config.yaml
rope_fraction: 1.0
init_std_qkv: 0.0297
init_std_up: 0.0297
beta1: 0.95
warmup_steps: 0
decay_fraction: 0.355
doc_mask: true
train_tokens: 248900000
MLP neurons of a small language model. Each row is named by its layer, matrix (gate and up: input weights) and neuron, and shows model dimensions 0-127. Each number is 128 + 24 x the weight over its row's rms, rounded and kept within 0 to 255. Numbers have three digits each. A neuron's up and down rows have the sign that makes its largest values positive.
After each neuron's rows, "fires on" lists the tokens most often at its 100 highest values on Wikipedia text that the model never trained on. A number after a token or word is its count.

L7.gate40:145116169101166118120133084109125125133197144111117156132155090173142122157096158110112082120113128162103172130132155134120162136112147108103145129112151137100126114172144141116113124128134126123137123138107131101094136127131143119119151171123061085114168092156174117163147158135109160144150151147101106108106176105138140130146132116120118135172149143128141157136159125127141182131156
L7.up40:137142140106116096142124192166105097122174123130146129150117160077088117127150137116122137097098078134134101121152157102142111113149142119119153131113182133086118120121115137085158087135148117165094169170139141138170130118129113152137147133176111148131170125154147148177100152131152154148140131114122150065147128128141129138165137107103160148131102114127137118164115098123129155101120
fires on: " and" 14, "," 14, "/" 8, " to" 6, " or" 5, " -" 5

L4.gate192:128181121135136099125138142151123100086128180064151181156135131079117115077129103121079105119136156162126085145128136125139110102173135117164128155128094173139096122111118090116177103107134122119132110120150148125120114108109137095113108125162110122113091159119097118133126144146131151129107135109130116143151121147163169143137132160155154150175144159116129150139130108132111114087127
L4.up192:132105151143161117120157112163174120104137108099123144186100153126120140119113109126115128142144115188121199143147100113151097084153111144159097099124116174113133123143126097138112163146150119133148115093107122120082133101110115137130110093143136157163132155100067122119132124079113142160144149138143138136128097118108076135137190167156116149139141130109112120141121148149121153116138
fires on: "y" 21, "o" 13, "an" 10, "as" 7, "on" 7

L5.gate234:148155184173131156115125103141141140114145110128100150166105161131121107136111098138134137126164112117162083114104118149128128115111113099134153141130094152147144118176157148124134152112131162160132141188165158119122127061119140104132098123120137107090082137129173093172122128117132146089157132120148137124131165114112122187079114175075137117094126120094151129116147145126119123109151
L5.up234:163124130145086148191136111163121162116148117156129158132126107103116146126114148117160108123161155127115155152112118130156136142123115108138169150124120107119122133126194105165164123068111139117127074110083116107142098127119133100099104125153150137139077117134153136146053100158113127147143138111135129140140089144083145176111100137169174121145132099113133142109138139119114128142106
fires on: " and" 79, "," 9, " or" 7

L9.gate239:138146157149126114148164159098153122132116112149128102098091093134112153144138142123151139129126150132146093179116202175157141146131163124139200115148148122127095077143169096131098137093087134098146119144113142133105118133139143093077072149116101150122157122124117133158134125157154102112138097133143120140100124129136171116109117163164126095118126101112164137116096114119125115090151
L9.up239:110136107083148142130157175125121140154134102149147104134095146135138114132103109123136105121116099145155134150106138119122098146122110119086092108098135142151120167125129112097152161101117118122080109116137127148139151148135076101103144123087124116121085148160104106175145162180146096101120141146065123119107141118143130136109138087133133137110133119102103136140136098119120119149159
fires on: " (" 19, " T" 14, " L" 8, " N" 5, " Af" 4

L4.gate41:138121111115180139121103105099090118146150095113139100121157052177150103102142115085112131138081125137090135125110116135113091089118172159120113133116102115098130143140131140122132133084130125129091103134151122141117134103110134092123162133129132136112163176150177121128128159122133103136121183131146141130115082133075114127133094110111137122153153150185136121109100115156124090106160
L4.up41:125157125120166098123103123095121070139105137128131112125110082140129153112121150100154102130084150124149144125119084082125075096113151154110128155113120124121117165126096085125151172136154138129077127120136117149123142148118119135113150138125139145090145138118158195077141172156112118148150111143145110103098082140093122130132105111097126132170135151148125131134075092125118104123140
fires on: "\n" 35, "/" 8, " =" 5, " set" 5

L2.gate408:127080127133146146168111142123104146091163109109145150125136119147136138091141143174119104148127166138106124084118117180105147160131114142105139110117152123180137117107179126103150113093161102082093151133125078172120102136100129143115145117169102137121084116130141142082155099152116135129130136073139111138140131105134135154115112175086119135131132111093127103109093140080135096128126
L2.up408:149150105129124135167121116144145126115124103119135147117125115095114114152106110132186058152178133123163146127140102119151104157104091108163128166100161112102137143133159136156121122127146153106116120090119137099131103160113197108083104122102091078115108168135146125116135143092102114110126157168127084144141130136119150114164136127127071144151091096130144147149128129092148136128096
fires on: "al" 32, "ic" 16, "ative" 12, "ar" 9, "ul" 9, "it" 5

L2.gate378:086146147083131147169111128164094125149133118147112108107137097134088126136149131108164125172153138125097087108136137098142136131133163152135119135157156146116110113100118093088129144133123129158136104121130108159119120091116122163120170151163114105110168149138165158143116151148140151147128119136115119095193142156085125116129140126144160131169160146122145154117065076116110094138105
L2.up378:118126158120119114156148147149087168134144086127140133113136058123096102103142082133162089148122135124121101081148129116114121132137128157118106108112139157126098158085086124143132137134141101138138126148140128136103127110131140146118167165175119112140182146133147120129109133119113157120096117091126130106164155186078166141143110153172131096116123146124144131098058124123103115140159
fires on: " by" 36, "ent" 10, "." 7, "ient" 5, "osp" 4

L2.gate428:111128142099145161143116089113108160138157142087131133143114133133153094118112142141121149118092105091093146141125179106089119134150138153163134213112114141121098110110151123106122122115132087134156165117120132147160159095131118109113104112112114151145099130109134114128080162152151140113100129130099124156175130139162132107150123135142078114153146120151152151142122085178129110175125
L2.up428:122112147123162097143142080097130108142128115160134177097102144140163105071130132106144168106093115148129151112119091114088131122124131097149135177071123106144112148143146112109078130088155140116099146087134146104196131133120064137100119112126129100150124115127113157097146116123144096086115121120087118134087126133158171114106113122162121152128135146174150132134131094179152159137123
fires on: "ol" 23, "t" 21, "ed" 10, "ue" 9

L4.gate22:116145106170089158152131135117128097114121143157113097098112146102102112080109098111146116125132137132056131151126100098162088157141146122149126165135149131154106153145107079132158120130117143106084108102155124141139173138132071121085126109147134125123136120101144142155127095087173107120132138094107149134111111146122151111130130120111131075109175135110110120134040114149137079110112
L4.up22:120163115101100152108132102117167139118094124110135137119084127109141103142140117084124102138128123149101106131095108134106165142140126107153118125124108092126173106186144120114151126137152147149146168164128148128106129131139111119113118119084070132175155121118127111130095106151142120143150090109116093107111121101120158154160133128083111119093061156123164126107136171109042148132127
fires on: " 1" 17, "n" 15, "in" 8, "on" 7, "end" 5, "g" 5

L4.gate57:123108153130117097092115095163138116114165110114103115083147128123123076126105124069085117117129103119137170150110128140146088174079156119120133099156122119098149172145075107109131132140108139129106141148149124144093108167103136166118146090149125117128164115120122129150145111162133131100118116128123144148171158131123134157096141121152132112153091120154159180098110130147135134147132
L4.up57:121162147106124149140165125116137148170073142114094112114154117138130110130115117126077136107096121115153146113126132173115150129108123137113156139104150075149116133111128124137106122124140160125159123106163084131164168112138148105154118117114098147123086131174154122116099123139124101112132083161125124153101138115163110094132162155170163095115062083124151147078137132132128124151124
fires on: "m" 11, "air" 11, " imp" 9, "me" 7, " stud" 6, "ind" 6

L9.gate374:124111114162162156151145110122139129121126089083114114145126139092189118170086134145150132143120173103148140108116150153135151062155154121119138140115122164128103149129133099147087146140149145130128081130153091141144147135120124139135131139118113127077137172180128067133160127121106117103099145132093118108150165100149112159128128148126117165112150156128139120117158141094095148164156
L9.up374:098109124160150157144119047127165167112138149101099103141134119117134127149089124112148106148143133130129119130115088133109121118151151105116097141145146145075130126140145184120085149098129199113087181097108121069159102136131142115136133153112137147140086170134152124149151133105126149144163139118114131137107116142141120129141117146117110108147158148154108070146120152111136141146110
fires on: "," 31, ")," 24, " and" 12, "time" 5, " a" 5

L7.gate317:111147097136117157138141088123133129152117122126119128147086142151120134150131118124162140092108141139157070142117131111115102124105156098109169092158148096123128082142140159149110167112112086131125092107134153125115169158134140153159142113158115171158109125110135155071154137099087105111099159123133102120079152137100148146094113106150162129141137105084172165124119094149101091123161
L7.up317:168123145093110142102171080152092160148110111096116133147140134145121128180116161102127140116103075138143120137161109135164110146113104136132134148129104093099106063148125150116141168104111131124150109180140099070170148123102115129139130131151090132154107105131146159111128111100132134133142124129134094130099104160079131153105111114139115112127100094133124158157186106120124096151164
fires on: " he" 28, " they" 23, "s" 5, "ers" 5, "-" 4

L2.gate209:164158134129125116145136135111108167102117152098160146102128149089102161166102125097104164180128101133104118092122137128136128100191088163148146126102125136150119123164170109142099076150155103147143102096127130149119130105129114103126134186158112152159114105134128095171113112155134111124112111111118112146096095115137141109101147108149155171139120132146114088102076154136123123137132
L2.up209:112161135110125146102178110150115152105124146107124153104127145160104132104135104130124151180151144176137119104120115118168118159091085099144111130086124131123091113148128136135104125117194128118161089130127123165131126081163089159127108082160138121107130115091128118199124114089082152123090124149120135117114121145154136065106126121115134128098128125116137128140127125146133090136111
fires on: "o" 12, "ac" 11, "all" 11, "e" 10, "imately" 8, "i" 8

L2.gate141:134130138146154145144120130114125121085122086114113111134106121159115100159138150093136123140133120129133090119130097159166139110134158165133120112107129119118131122173117162132150114118104105125126116100159125143109110147121111117134116128167155156120082060097144169141107115123098128146105153110098074165094116188118116146143117145074130134185109169093100116163163112074124128134115
L2.up141:111129143176121138147150139154127128099160114123158122158134111139133131130158153139134136099139169123119143096140153192140144143122129154104125124136099115093186110147167146076120110105145154139166166129128126150129144144139144119120102168163117107132119166130107132098125117114103108099137166134147159078129090153129177115120134119134128137135088111071122150211151110106106142145078
fires on: "al" 20, "er" 13, "ro" 10, "en" 7, "ian" 6

L7.gate151:116148091131121110096134136150103132122098110130125132139126142145078118127120121103129093135191105152158101092123193179131119079126118139108124145158156142147141101115130126119117139128123129094135119093153107167123088153114160206141155143134130156122126063132138159108109109095116137111148135118099156138117132091176159109098123124119088155143103148135146123107114111164126148143154
L7.up151:081121118103097123091137182129113176156149122132151130136092105161085108127124142114166129132086132139178144089147156157106131144122142127110155140147159113159130128144117103100146154136130178169141154137143089114122093123140171079135097113159104127145100128140153129124138106103115103098139136124124092075143165151113135168135147112167126149152092156148111154138142138161148135167129
fires on: "s" 16, " S" 15, "p" 14, "sp" 10, "ers" 7, "S" 6

L4.gate444:145102114164133117139109153112116130121152108169127149115147178092122162129143132158100140102137137095151156142139149119157110152174132103148136146194186092135124122134086091135130105087155104147131084154131113093135152104116094132153123131146137128146117139117129148117108140078171156137157092144137140138117122078173126125123130142139143138128147119148156154105130108118075131130111
L4.up444:129139160111167143136116103104114117076153133121126137118147190138121127153152142102152131156138111097163125123118131162088142152139114091135130172127156117112137161108159119119132143080133112136106090119121149141153120143079046138111134143118114096080153152089123185122125140151109121166127126127138114136079118149119140146098129088149170107135145107124151124110118127159104125094114
fires on: "st" 21, "t" 15, "ast" 12, "th" 8, "g" 4, "ed" 4

L4.gate51:135176128103162120145130131126141141108132072150127113128132150124139119148078125147106176160147094098094155156099108137164126158113145139133156107101119114166160175144119091155114175159122150119165180113128163075103174120140110125134109119109143137118141110098144112140118120138135142116114128093149107079142113107149138108133086125164131141137148114141140120129170133076133118103153
L4.up51:127139135095141105173123170135135154096139073124109113116118120139129152148116138104104132119173097144119142153126154098118141128123158121111142134097132116142098148134144082114099131152110196085106171143140126101096193121149117109162106117110153113138169101115159133149077155158124136138112100071117096079125157107160124144131107093117154131117114142147113142114128093125092132084163
fires on: "ol" 20, "ark" 13, "ick" 9, "ack" 8

L7.gate254:137143119168147124106094113124122134165148171153103125173098087097139114131139142121081124127135160089135095120143088150144113122127082097107140091136096123113128144109091175097131115095145099130103146127116153124121144151137105091139148125155122146105090142163145140153149110125149117139135125110078167142156083105144153126103103137100143185149180124150119111169100156157140137137104
L7.up254:102097157196166167108100115114136139131158183119101110138111118147143110119128117077116131137124119108168091159136156136138133101139143123115128116112116144089165084100137159101127123137115094150095139161159108147099130142121137153161103116109079116128122152135138072128139148102160105152133129152170158133160151100123119119138082163121149126103180094160150105151136130121147076126150
fires on: "e" 20, "u" 13, "o" 11, "ri" 7, " Je" 5

L7.gate190:072114120158138110127082159099158110135117130116093120121119115129130159100120137117136110129094098153131140166141112123104156105162156102180139178138131171126094142153106150201146129108167139098114131142105120149123116149135121155132135136103131183158111162137083138163100111092187159153145123115132123144117111105173112152151136129135104107132119088108162148131130122136181123194122
L7.up190:111163161164093108120116122115142176117142115109126147142156155177094108124093096069094133130108162181109111115106123171126113123128120111130127104096113087142138111156147153131143132169103161139087104158128107129126119128133126152127144121125180131118120161190119131132151154093112117120155161096136114116130167070146104129131122128123129138148178139081170104129124124147097147119150
fires on: "ed" 25, "ing" 12, "ared" 6, "over" 5, "ill" 5, "ating" 5

L5.gate200:121145179073115129169094126088127128120136102115080159139081132125133134140121141130152114158155156163144127142118122135140142105173157106177144118124130142109124128163120073138121130158122136128140189154113148139132108136122125112131080104117119139177130132132153129126133116115113112095135138083061111090106134140121150122156095116135117193116158172123130147113100100120154133053137
L5.up200:085113111091112131130064157118108087134135092171091161157116127148163101161106144130140120128130128148105094123178168104119083134123161123101128124079104104112153142137096125094149159115100133117135172126093123101116123132126123104114132149082141141113168106126157150115130129111142105177145154105123125139142129093086118141119081117113104168137155155137152151115108093133115123094147
fires on: "/" 21, "ick" 15, "ack" 10, "il" 7, "P" 5, "T" 4

L5.gate13:113108091131138119173119119128121153142109148146114102131121113100132169130109113103106130124143084119136145160119102133187152128131133163136088112149107150140080088123110064111111130119162126147140144125110170087126157157135113115128150109152159151120162084118162104111182115074109161148091126102107129131135123140123112118126098123162122137154213139114171135101123104104128111120135
L5.up13:133083123123155131167166133107132178097113088123168152127141142126100183125155100142165123133117104145147099171110132125171103151149144147113147150114131179133090103116103087124105134169136121145113148146115136117172085168098106088139104112123114167133112130122140131122151101098104117098121119137094161111142123125152131086132152120138127117174093094083134113128120127150187122159156
fires on: "\n" 48, ":" 13, "ac" 6, " :" 4, "):" 4, "=" 4

L2.gate118:129126102085161141140107166120118144145138150142120115124172156140151135137106104095134143133116152112121124122169112137174114114142125182124138142150128136122165126097122156109136132073183108116142136141095136133109141117170113103118122092134119146109136097103145131132105173093141155149153049087132179139129123171161098117190121107124140170173132147106119122124138131110130102153122
L2.up118:118142098079132128130098136112153145179151120108128132166130143114121139136149107140155084106111153128137070094175085076136152132157095132136160137093094156083155108170112139135143120129128135152144136145080134117175163127147121126130144137172117112145139126118147105108113118144143165130123141129117063099106122157110118106106156088148093158128127170141144108150104167100130082133161
fires on: "." 96

L5.gate150:102179160125148159111124137071137116128153099156119150100129164110162175062149159165121104160156139103097149135085105147153113102101131105127128121095066103137102132173154126105125130137127169104100137148170142151128122133136100139175125118138130172171128132161113119132141119128139161116137098091104132121133072122116114134123124158117161104114108152110102150140140119140107098137134
L5.up150:095159098114151141132148068136123106093125132158092119119156127135127134134137139115171052137147136126140108141131090139150129135101147124154126137134108146101135135174144118154137137152124130159118128135155083113123163132179110107124139130163105178119147124177077160128120120159120130166118133122100085163120136105147124130114101131126108105113144144121107113121126154113066141062123
fires on: "on" 15, "h" 11, "v" 10, "u" 10, "n" 7

L9.gate425:106122170129150130101158088118131141088096106134088132115134108085117111136157157102165137106098112167136132111103124101162138168106167117132179124113133074122180186118126107141126105130134133107178088116125157094117092129092150099137140166099121137147122151131174164107126140110121162158117162154142152131149154122156104128145152132105153157115141123113147122101142078146127104111116
L9.up425:110152118130130110110158099148147143058096110130110167096121125133102129153141131153157109120119144141114137099147120141134104131101146097128134136138156125088141128175125096116137138144128213141148138181122159141147131168148142068102171079110107141170140125164157120118147170128129148131110123138157116102120095106121088129122091157130119170135156145160089096145094122107114095090127
fires on: "(" 27, " (" 17, " ." 9, " P" 9, "+" 8, " " 6

L7.gate250:122133146126185101090116101138142157146136116131122112102202101144166182175154125132091114165138164119117135107113169152115125129155158144137132131106151149109114152192166127086145108140146138113128094151105144126126135132122155103124144159149130118120139152148083115163166102155136143137144093148142119108099137103108136138129128137111165116136118139162107137169087178133162114125158
L7.up250:138122127128110107164168124137118171131125157150125091156154129086136132101118175163116158122083092120144108098132123110123123089162140122118150115144150095122110143158140177068107115120149170138123159070129167137135140116139132113096146114108122160165073059109121117142115110131099153113181144096136117129146143087141123144121075163139121141111134117101088108127160160139139119121145
fires on: " and" 41, "," 41, " or" 9, " but" 5

L7.gate71:168121156098187141148137104124102137130139127088134137091154078127136146094131133125089122126144091099141172134175122126102128118135127126185139137119101101132100143141150126082106143147128108101103096084143132144085108121113135123146092097159090178167100090144139160131136098150093172119133125137142130169147161127196129120142167094123121155115153125161135114127129137138157124159111
L7.up71:143122123140109169133149106132129166120167114136076131078107104120155116137083132095124126144121091165157115085105134156127097132094145135093116100140139152161162112123158115114112108072161164100118111118098103130155136128092169130125144124095159161145106098103130141155137132105169179126124161136104187118164088143127156098126130121120109143140143111143142125137153165146147100156111
fires on: "," 68, ":" 7, " of" 5, "inc" 4, "ig" 4

L4.gate83:137125155156155110156147124136135145131101120137153131101146140079117162123127124151174093153146150123105191137128117131128131118153157103096148139131105147115162113152202133092108158105130089145167120111090136138090134125135157123098132094168128135132112104178144090128102134130144177159157124146139156155140096138128139105157129155119153095171140149121156088118147147104114145122144
L4.up83:122122114126093153096123153124129149106157155154105134128100140134144122121089091115154063149192155124146117105196140119115121125103127126172161156125075151111155132121116143148153138113118139149174155143099100118119141131179108133147092117182102148133160113117112126138155147107136182114118110102152149154115148158125147107101111122146182118109146127134100109151101131103144106128124
fires on: "." 51, ":" 21, ".\"" 16, "—" 4, "\"." 4

L7.gate423:110136133167117109143146131117166084145142200140105131173125162108169112176118133100093088138098120139112149164135141124162142116113096103131123123141152107102143106126119113109150130111138114099119105113156128144104118160163151158146098166132125148134177122115127143139105086102139121158078121151131131133122177111146073144119104122113143191105184126151146122143097151116121113115124
L7.up423:103128134096142145136116109107075114139150085165157160210131099124116128130119135080140098120178138109164160103102139136123153153116111165150098155127078138133124131155140144115154131131116154191189129111147138150097136153144094129159157139109131123162145158153090092125100150096100157114143141153145135076125128105140123138116137115100136151142153138134090121077130134144117104152117
fires on: " |" 44, "'s" 28, "'" 16, " their" 4

L7.gate73:149161124135143131130115086089134156138152149109070172160159153129167121168146146130111142117108123118158126100143122118115165108123122167181165100114133144122111139137130157123099144130111123175125121133141177194081110105124097152117121145110109144121133122137119125122120098131136101158157084117138129119096162129151135088114095122137119110174130121098078133171067131153118113121148
L7.up73:135139136190098123146187071133145127107129161124140122167126107138130116109157191089131123150129116123149117166098104125131151093129089112136117137103162144124121132136105120120150140107112121088125143147144155180097130138116129113106096117137132115133113101119116069095059120130120169105143120145150157135121115161099134080124141129153175149119118150137115110105132130090109099116137
fires on: "i" 59, "a" 8, "o" 8, "ri" 6

L4.gate443:143144109125128121150153137146112180134152118117114157145130119146122154142148114102123156121134158135145106129141133162112124135155126139152135090121147189105111086077161144140133101111138156066102139103149132167131160124155109160085138104170157076169146152162158147103095139113093122103082126077122144095150093120119104145133112128125152139110152072114114127114132127145161106127159
L4.up443:149151106141127152196134112128120133091122062122121126192164149112154143114134147156149142132120165125161153118106122122086107140120146106113100158102164125156108110144131135161115109133143122129166091127129118174123134065175069093133127115143144113111077153122148139119154131052097151089106120128121130124160102133132133133153142157128130112106132088154141133121151143148132152118113
fires on: " ch" 15, " squ" 11, " Squ" 11, "ch" 8, "ar" 7, "ul" 6

L7.gate301:137112100154112100122129142105135118125128098190094155161112115178111096154125128105123101165155171145098086138093099155113104123142151147132134090078171112085148147090110096130108127119093162148148099190135149116138114132151145115129143152108158160119119095133138146125119140126155163094134130110128118143080138169135160129153101125140114108151150153112153119137103121144118110101100
L7.up301:122129111148150126129106160104099113117183118160076113104104101157141093140130084134110099132110104144149132100099132122123147150128157134150136104051139146113105122140136122130140147167108147126122118122108155092078179142172167144120143095089137129134112110188130170134115149109146114160116171148119123124143139156126133099164141095091112077114091106134162086123156166108138093140143
fires on: " G" 17, " |" 17, " L" 7, " P" 6, " (" 6

L2.gate337:138156134112140132140175144137114107119130058098114106160146121145124113129097193119154120143151158146151147138153182144134108113116155092152126160146139090131143110126130126104121112162174131103098124135147155140124146149118144122107114128109156106096114104111165156115095079142113068109112123070140148135154108127182095160122157134125141140146104153116157118105143107125180146127113
L2.up337:112168179098146131145159108119118119137161124119143135137124144118153117109131174054127123119174135157136167178159147157156121084081204144149124116152142105124164085099151131089110126172129127131137133137100163141121144124129140102189140102146163100113119103111127086143110125128110153140142166096104150140107150143155138111116128100135134163140100157159121123139147119123157087128098
fires on: "ro" 14, " prov" 13, "ig" 12, "er" 12, "om" 8, "ol" 6

L7.gate143:107154131079109130109170135094090161131123113143114158131121129082157130089157102120143144120122103163085115163134145161124114147081110175127107099161081149129121090141158089136126155118159150109100088145127120088115137130116157153108130092079127135127141106106117118104120132117155134121137146107129097128108139141145122163152133143128117168144129134105134095141148157103126110117142
L7.up143:127125109094107135150130111106132087150148125148147141105147178148134110109137148140122127114078118097116122130121146115144133125096163206134167093142146125148092138128115138123155155131135135154074086119137085075133161116110141113116111144097137145127134100126110093085115147096181132095155159115109096092118089171158128141141142156103095131070124111158110126103128161099099068144101
fires on: "c" 28, "am" 8, "ur" 6, "ak" 6, "ec" 5, "ol" 5

L4.gate55:149165117107098112121161110130111117124121103116116125061097122129110134160162153095118119099165092135111091159145061164127135114167117155115123140135133147102094107121136159111147115084140128121124173123098126060180120132133200112072133119105117162158113110137114152145155142122124126099140147136148102131146147146140129131121114148163101104146097103114146117086088153155162149161132
L4.up55:108126136123092139116128104109100136114151101105131159132105121139124110145139141087102125108106142139108133100107097129085094124139088133131104152148109129106103091135181169152170109121093127131141119132092117082192140098101128109089159120104115137172122135149149180126118135130136117193138161148087113108122121140166121158101137168141105117138112144111113114108120163122113155091160
fires on: "," 28, "ac" 14, "on" 14, " and" 9, "an" 5

L5.gate229:121143171141164163147108093139097153117102110136106087062154123123143110127149123123171176144111066134138137153129123146096073115142131138112143151103126134125114115167174145153116147136112145089175092126104142140137116189064138134125123089136138124159138132104137121122150131119100138130132081096147127126141129134152131090112119133127099144117104104151088081145108130131135140136102
L5.up229:163145126095153107133146131114132115157103124160081122145148102150124126107125093152175144129144095092092121144155155171102117127143091087117114159162145108120106082178156129123130098140169135140123101142160124110140159120125135097165129144130140181167140122133153135153097157118138121112099086173171176109123161111148130122134105135112127117138122104132145132135172098119130114162083
fires on: " of" 50, " in" 25, ":" 15, "," 4, " within" 4

L9.gate400:139117118125155120125148129171167146153119141101142156122174131121146127100108097107099116162100102147143131080108141123097121088141171134107140118137098105122132089157132131166128096129143127093159126164169141091128107108153132103138148131126121116109126200118113103101126086082190132117130123101156137112160147102144144117119094101155115108133136101117162084132167095148088095097108
L9.up400:165127137134092135142106108152105104104151191154108149107114126123156142104090135091145132128130158129119153135107137130126142139148131154136151139084146144133152107106141125097097129073182095132122140151164107126127115122120146177154098166078128092137137142093132120149102114090137118096094087146136116121152128123171142134106083105128138099067091101146127098074122138116088100114115
fires on: " res" 34, "\n" 12, " Res" 11, " n" 8, " pres" 4

L4.gate291:133101117096167114108124129056134151157112123128110115104130129118119168161130120116093114128145105119115147191105132122132144080137102175114112100139162112140111130138124147120121135128166171101133105149149112115091135166111136086114155141104108089130086137107143105143159105130118149129125115161114092114137078104117126113098147139120093119111126122136123125109130087155099129098150
L4.up291:152136115093150097172127120139129100082140064109124140112132120085105159123145135130147145116102153133111152136136165106169136140135127153152106107136096180131079134119137094139115120126138137157119117109130132144091144146156081155126146151095129112101164146126130173112137077122083119125110151134192125107117152114110124156086153174142160145142148144153144174156091126092175131105145
fires on: "\n" 82, " (" 15

L7.gate98:098156136129148139129125145129123106108105133119138112141101143104145119154163120158107105159138115170144171117131085160151147107129110140141131121126107124114167124155143172097120134121175146132132126122157127138145130141104120045124132135152118132084136125173147157128153121166092111127148149073163131122130175120149133155073081138089143116158153184118149126093138138106089139118133
L7.up98:111133106123145118109135121114149143101167077103109118131118094115139148156097129151090123109148131112184144120139154119107135180106130118108106160118148103081140161131161114100192107143166112154130137112124144139098109134097112097102112154158138115118089129122097161133124134102114132107141145145125125091085154133158119139117119141117161127126111131120152140160107154165106146107159
fires on: "," 23, "\n" 15, "-" 14, " and" 9, " or" 8, ";" 5

L7.gate437:109127133177120088122111085123119101122116142110098126126118148115074161118106112089151148112107070094154124107119090095162100160163117131146146089165136114148106163118111140166109080127176142117102110132116147144154156151118078128089097125120127171113133112109108122103128108108131100116120097138141157159142132130158164161145138115124110104112126119109161126126100130151108179134112
L7.up437:118106109185130123123130140122110123152143116120109142094110142122131090131150126114138159094165133111128139116156148088134079140112139121120143129140108162162104171128119115097146132088137099131161092119147082114098115124116115123136117145089117116112101114080124117154138117132093130163119111157182126137141104073168150137155130114156174103124089171116149090161121154098161163110088
fires on: " so" 17, " wrote" 11, " announced" 10, "ed" 8, " stated" 6, " said" 6

L9.gate61:125117085130136097110093134147098191118127104080103069165153112130083140056150107123132131139122161167128108133158097159137118092120148167112147083156123127120164122161125143091114093128142128116146142098145167087140131093088109091145121133126139130113132121120152128105099165098127122143131122071094161130133110123116110136123137146104115144131113109129123178144086123100109148128114
L9.up61:113136131163120089080106129131152151153182118126141095133158138145151129148132096136135093118155125120121083142182117122152131170133158150129099141119147116147179150146169165173148131112155137157086098110140150129149129162103114107180145103176162096133160128123159158129110155103130152117136148128086129113147115100193087119144139098084114147117100095137141150142121120091152133150085
fires on: "-" 34, "." 28, " 36" 6, "_" 4, " inter" 4

L5.gate53:084124082158129114145120129107166156134107120124118116128165129082153111190118111132164092157120114134089138133121098093170150108152084116111111126139143133114134133113148155073111140117168137111114175112135139097158102100170130122068140114064090127158113145131136114132131140127149132117156130067102114124152134148126118141128147100146119142135156152101100108089147126121135170171125
L5.up53:106137046138144149190162074152137151115103140137121105154132134149106123128135137129134110134124135152111163116090120168125132137132110155130119127156117170125148126160096134103103149076155139112111133102109139132169138095106169127134131143102110150108147143189161123143136137111101120156133146094142166113124152139137112152164146135135147123138114113111145100117144138165071122179135
fires on: " as" 18, ")," 12, " and" 8, "time" 8, "ech" 6, "an" 5

L9.gate310:112148115177172135118154124120116152161153090118124124123089131130132176145121129120140147170106124137132131106144115143172144131132114112159136172097113088153142145144112100158088103106133136149181114138161102132109147118122164134136117111128151095157118100146153111104156143103125144137089153132092214157127091124119112115108132121116122135156134103157146129127111101184111105145129
L9.up310:122111086152114133113112161161153111152151120123121094133155120105138163158116145159132119129115120113118128123103077127111149132117130112122155138169135168134157181133060126110072103169116138146118137124099106140156157095164146075143122126148094108128098118103183121124156118081110147100131111129143137110111154124137100126128107145068114113110100161191116129113153098123100117101117
fires on: " p" 49, " P" 38, " The" 5

L9.gate90:124134141136143113169135103140127103093145109126116121098098142136119159162132130125084152152112140115106106169139105147070118102133093131097152149112137127135153106134160143141125154107187164132069140183144126114116133156085155165156121110147146134151111119148145135128112089144159123107111161136133125122118153082083143157100112143093131102090103150115108106119121148125143130115112
L9.up90:122085115100113117132144135145131141129149129129103140117119125080138102149132108089124166136155117133114087111144166178113187137103068145116144119192144137108107112117165097095140099103167156141135126129146124144140124158109140103152172128144125101135143122133128143119081155125119134120133128129142102115150112140174121168115146139093138138092166102113155125131133095101183134156134
fires on: " and" 25, " of" 14, "," 12, "ist" 9, " for" 5

L2.gate47:154146122136123158145126154123117126129104108106132149169130130110117112153125125125164112142079137124078132123152140151150095093132144124102145072161094128143131111125112119166137092130158139147109105175156131121118149139145163088149097074125148128093124132108141125069125094163116090148125125068079088114124143131142118152140155108141131157098089110123147149114105131129147082111126
L2.up47:108114135121135144146092092120123119144137144140122115129090121111118104163142129122161166142096124122100150147130162178101141136128139110106184104134105129137103132099137133122113141134181100103077127102130153092128146150125145133143122092107142118139152111154158154049141142168121153127094144110124160135119113145121100131108110136134114119143149072110173115129094098120164128132121
fires on: "ul" 24, "am" 15, "it" 10, "ak" 8, "en" 8, "ok" 7

L2.gate174:124138094094106138136134152136119140124174130139117153155115136154127113163097149113121157168113192137079112140115168129146122145137126100156146106087125169134111125083183111145130145132126066164122138146180126135129140098133140096138132139176107160091135140092130184136106106138131125092114115176115152138157126084116091138128089126136143128148145119113098128109097174138184150136111
L2.up174:115128082131140150150095063128156126154130138128106168094110128098143148153135137142144163099103147119126112086140111116153130124130138083132151143168092136124175151163168108093086130163167102119117107098121145095156154119158131087143096103129115155086112130100133111150149122120154125121121130174151103126106142098100114120132133117116106119120140136110130098125087123071129105138123
fires on: "." 43, "es" 15, "iss" 5, "at" 5, "is" 5